Part of a small language model's weights: MLP 768 tanh GELU.
MLP neurons of a small language model. Each row is named by its layer, matrix (up: input weights) and neuron, and shows model dimensions 0-191. Each number is 500 + 25 x the weight over its row's rms, rounded and kept within 0 to 999. Numbers have three digits each.
After each neuron's rows, "fires in" lists the words (lower case) most often at its 100 highest values on Wikipedia text that the model never trained on.

L3.up259:464474516495466499494482487497463508528492513535472515448510499493487522519481508490496479489545489507470543483478488506506485506499513566518507511464527476442505486518468472492493497508582521498516488494490494508495486529526499485487458512438471505505511483521502496526516489493500489497490530512516509463521481515455561487517581421497464511497476498495458441477507491509504522497511499489480508503492528458505500488485505507470472501489431487472531441487442472429509524515501500502473492509495484499499523480511484507503491481480493490505501502539496473493512499522518482440
fires in: "they", "up", "much", "streaming"

L2.up679:491487527486476509492516491496524490480525521483498505494454521447466541502511529484488516543503483497509557477499512478494521472538512486454594482466498497459522495507497497538481478468460495502493550521515501521486518517540506449524481504532493489526507471501485498476519456493514577492516483490507512526499528489475468457505478514479483529499474550531514502534479520495493489487487509464496437471519504456534511475507490510462470562498495484538546491473535490486503504488521497480509495528489464542519507459515501522489550508493497491493533510477499512508484528459494507468
fires in: "of", "career", "historic"

L9.up625:504531529472476514486528427481546492471510565512520526505516510518463519478469519503512522480484520475508505524502480493516498547508494499495517534501476476512507484497486508477499478492498547501555507516469475506512510491501504507488492493484492485507478465553498482503526532505527496535517485500515487506448538520493460467512531504509514479486520476484528495491493522480475529521497456507522446498519517521502474466478512488467471541489452511486556499465493529470549515470514503526530481520470454503501536505520482498489456470458473493445471503500510492531492472561551475441
fires in: "not", "will", "would", "wind", "also"

L3.up394:470495469498497504498498525489529489453502491496490507503542490517496526501508495497510499507500488490479527544497499512498490456499485572521519485459519486479510530502524492492509495476483497502504494497482480437506500557493502496503524483470457515517506484488478496530519504510519509492572418462495507483477476496490525471468568449471507515486488524478482495497499532507485496509498491502496499485503487480476524473492530503489486527486517498470480512503515481497520462500515525497538483516408427472506529501533499503513505525469531458476436501494477483502532590495523522473
fires in: "also", "time", "baseball", "band", "contemporary"

L8.up722:467520472470480450512499483457525496481550535525495504526496521465510506530519516496574508502515504495512530504477530509486507496498476503462530469483471461501497482543493519499500545480506518520478520482500445477508517470486493509443514492551475479495541524505513560518486513484491495540509463484528477512523524559503430461481507525506491498506511543522473505492467510493467527501505506538528488516493508484519491533444466471511521541451501466513477501448493483456494469513501507458513500531496494516485508425522474511478483491489470496516518488489497504458497500502486508488
fires in: "their", "its", "studies", "research"

L2.up619:477483466455481539477515477491536520468484528493498539459491527498510511513530495492542499485507485448482515479506480490503511481510496502515541534479495481459513488513493471510461487500533512460548515508539502455522497488551482481503444485500489497508548483535512534507475495461498533508479497535536522481521537502504469523511471515497516503482496535514508496534508546499481526552547472471482470475508499493491488493491499526483451532512505492491552462450554491463476487462518510530511499513520454567488508511517521550493525507507465478469516519506508482471522518457488497473
fires in: "career", "children", "people", "studies", "wife"

L2.up82:468496496477507504486516526495523502482505518507495517496480472501522528491513466543449454512500502481472552555515480495503516508494523461473571528426535481499457498540494449507515509507524497443527509530478474451521510489515496487516465478531502481467517536531524503495500495476506542486502490485524526556496533488521471525513515493503483492515501522539477496510488548507462510541461485491512482446535536485498509498496513541478447493486470472528509499444490509484508513454478499496532511536515488539478516470507497522526464507518471494506478493497473470481484537491493532482
fires in: "held", "won", "career", "foundation", "college", "population"

L9.up241:484522524517475543469506477463525538496481538462511514489487480519481527527508472521543463510500517521520454567464503499481520505510467495505504520464482506521498499510480481448578498485532491482488492506508505498549526462525532452548476464514473489493503533512495512527527518490501464538540504510526500497431499460509513503525520507529485456504504476461537533531506490498502524498477451534490478459509499468481529516491496488468467504474447510484508501493503495497486536484512494459498488500503465537492512470538498501539501510485506480467517526527490472526487508509440498474
fires in: "not", "to", "will", "could", "would"

L9.up757:458498473509522520531524521449522529498492522529470504478504556494491497514507531540471507460511498522487501534511512482485528486505528474477494529482468508480530466507503489513475549439492476482516542483489512516525514459524507491492475476507492493522506506519542499483527487466502523503458501511524500493478508501497462488501507466492467463479523476514501484488493494484469513539509526515486494501498483504544489536502547507456499521457496482520486497485489466503506531498528533448538527525458433500588519478548492509482472477532502482467446488540503500496450534506487538479
fires in: "of", "for", "spend", "www"

L3.up200:483514471539497493482486510516525483478497486515511501510507483530498507486517494500513491519499511486466556565500494508493502413510494492510523495478532512454546529513484509507517526485481493480537505517496480467500521529527496498508509481488470518510506469518532485550472479512460488505488531455502509511482496518472488481491506440486467508501492514486510486502519567492477506507498518507465508528524516479486504476509469507472485491497494498422489478494516492528530497500519515453602483506466491478501567544512495519537495524503518481506498507477477513506540572466534508453
fires in: "also", "band", "event", "sister", "competition", "who"

L3.up203:488491515495518507501476478499464515461516507505578501459533477524484516492501497493505510496464535502484526509518505505491483466500504596514507502477464497464503503513450496475501493512449513495529503511482490444511489537551504500500470476534512499493502497473513517466439500520531548494573430471504502475491527507504535501489506417496526485495478511507471536486511483512499498506509486477489497473487503477492533527493545509490509512471528478490517487484482484458511497478509525501506500517479514495507505495518492489442503495478560519507557505477521498515519496509497515572
fires in: "also", "baseball", "released", "involved"

L8.up376:480519538482436494533495480518520491472503490497523546524465463492515544483480502483501490489527518502474518468468506513556517561481488521483504475509500487505465483575466524505479448473500526469534529511509513510496493521512484495513458504494444505493546518481524503523509513479508564518519497495527504487508520491521446561525489527518509500486477523492499509512496484503491482504532499484477479476555525453502471508518494477456478523529481488471550469450476505454518514487454499490512486523472472507506513487552511526523501505463441497525494517490481504523488498493523497484
fires in: "will", "years", "words", "what", "doors"

L2.up156:439514493459494481495484518441523498497445479502505441513525483471494448505511493508518491520490474480517527473518515523483470481499490491483499482518486449488470503503534490504487517527481560465479483533515496475503475508502470515498470515536490494534476488531492517524527479488494524509507469528519512525467499509531464449503477515464488477575503537552512527474530525490513488489566502529495452509489525491525484538527539505497527537484566522507515497490548486524487481466484510502516516546524490521541479501502517512487475499478532516492506529505532524497521497486478528462
fires in: "both", "player", "its", "active", "existing", "their"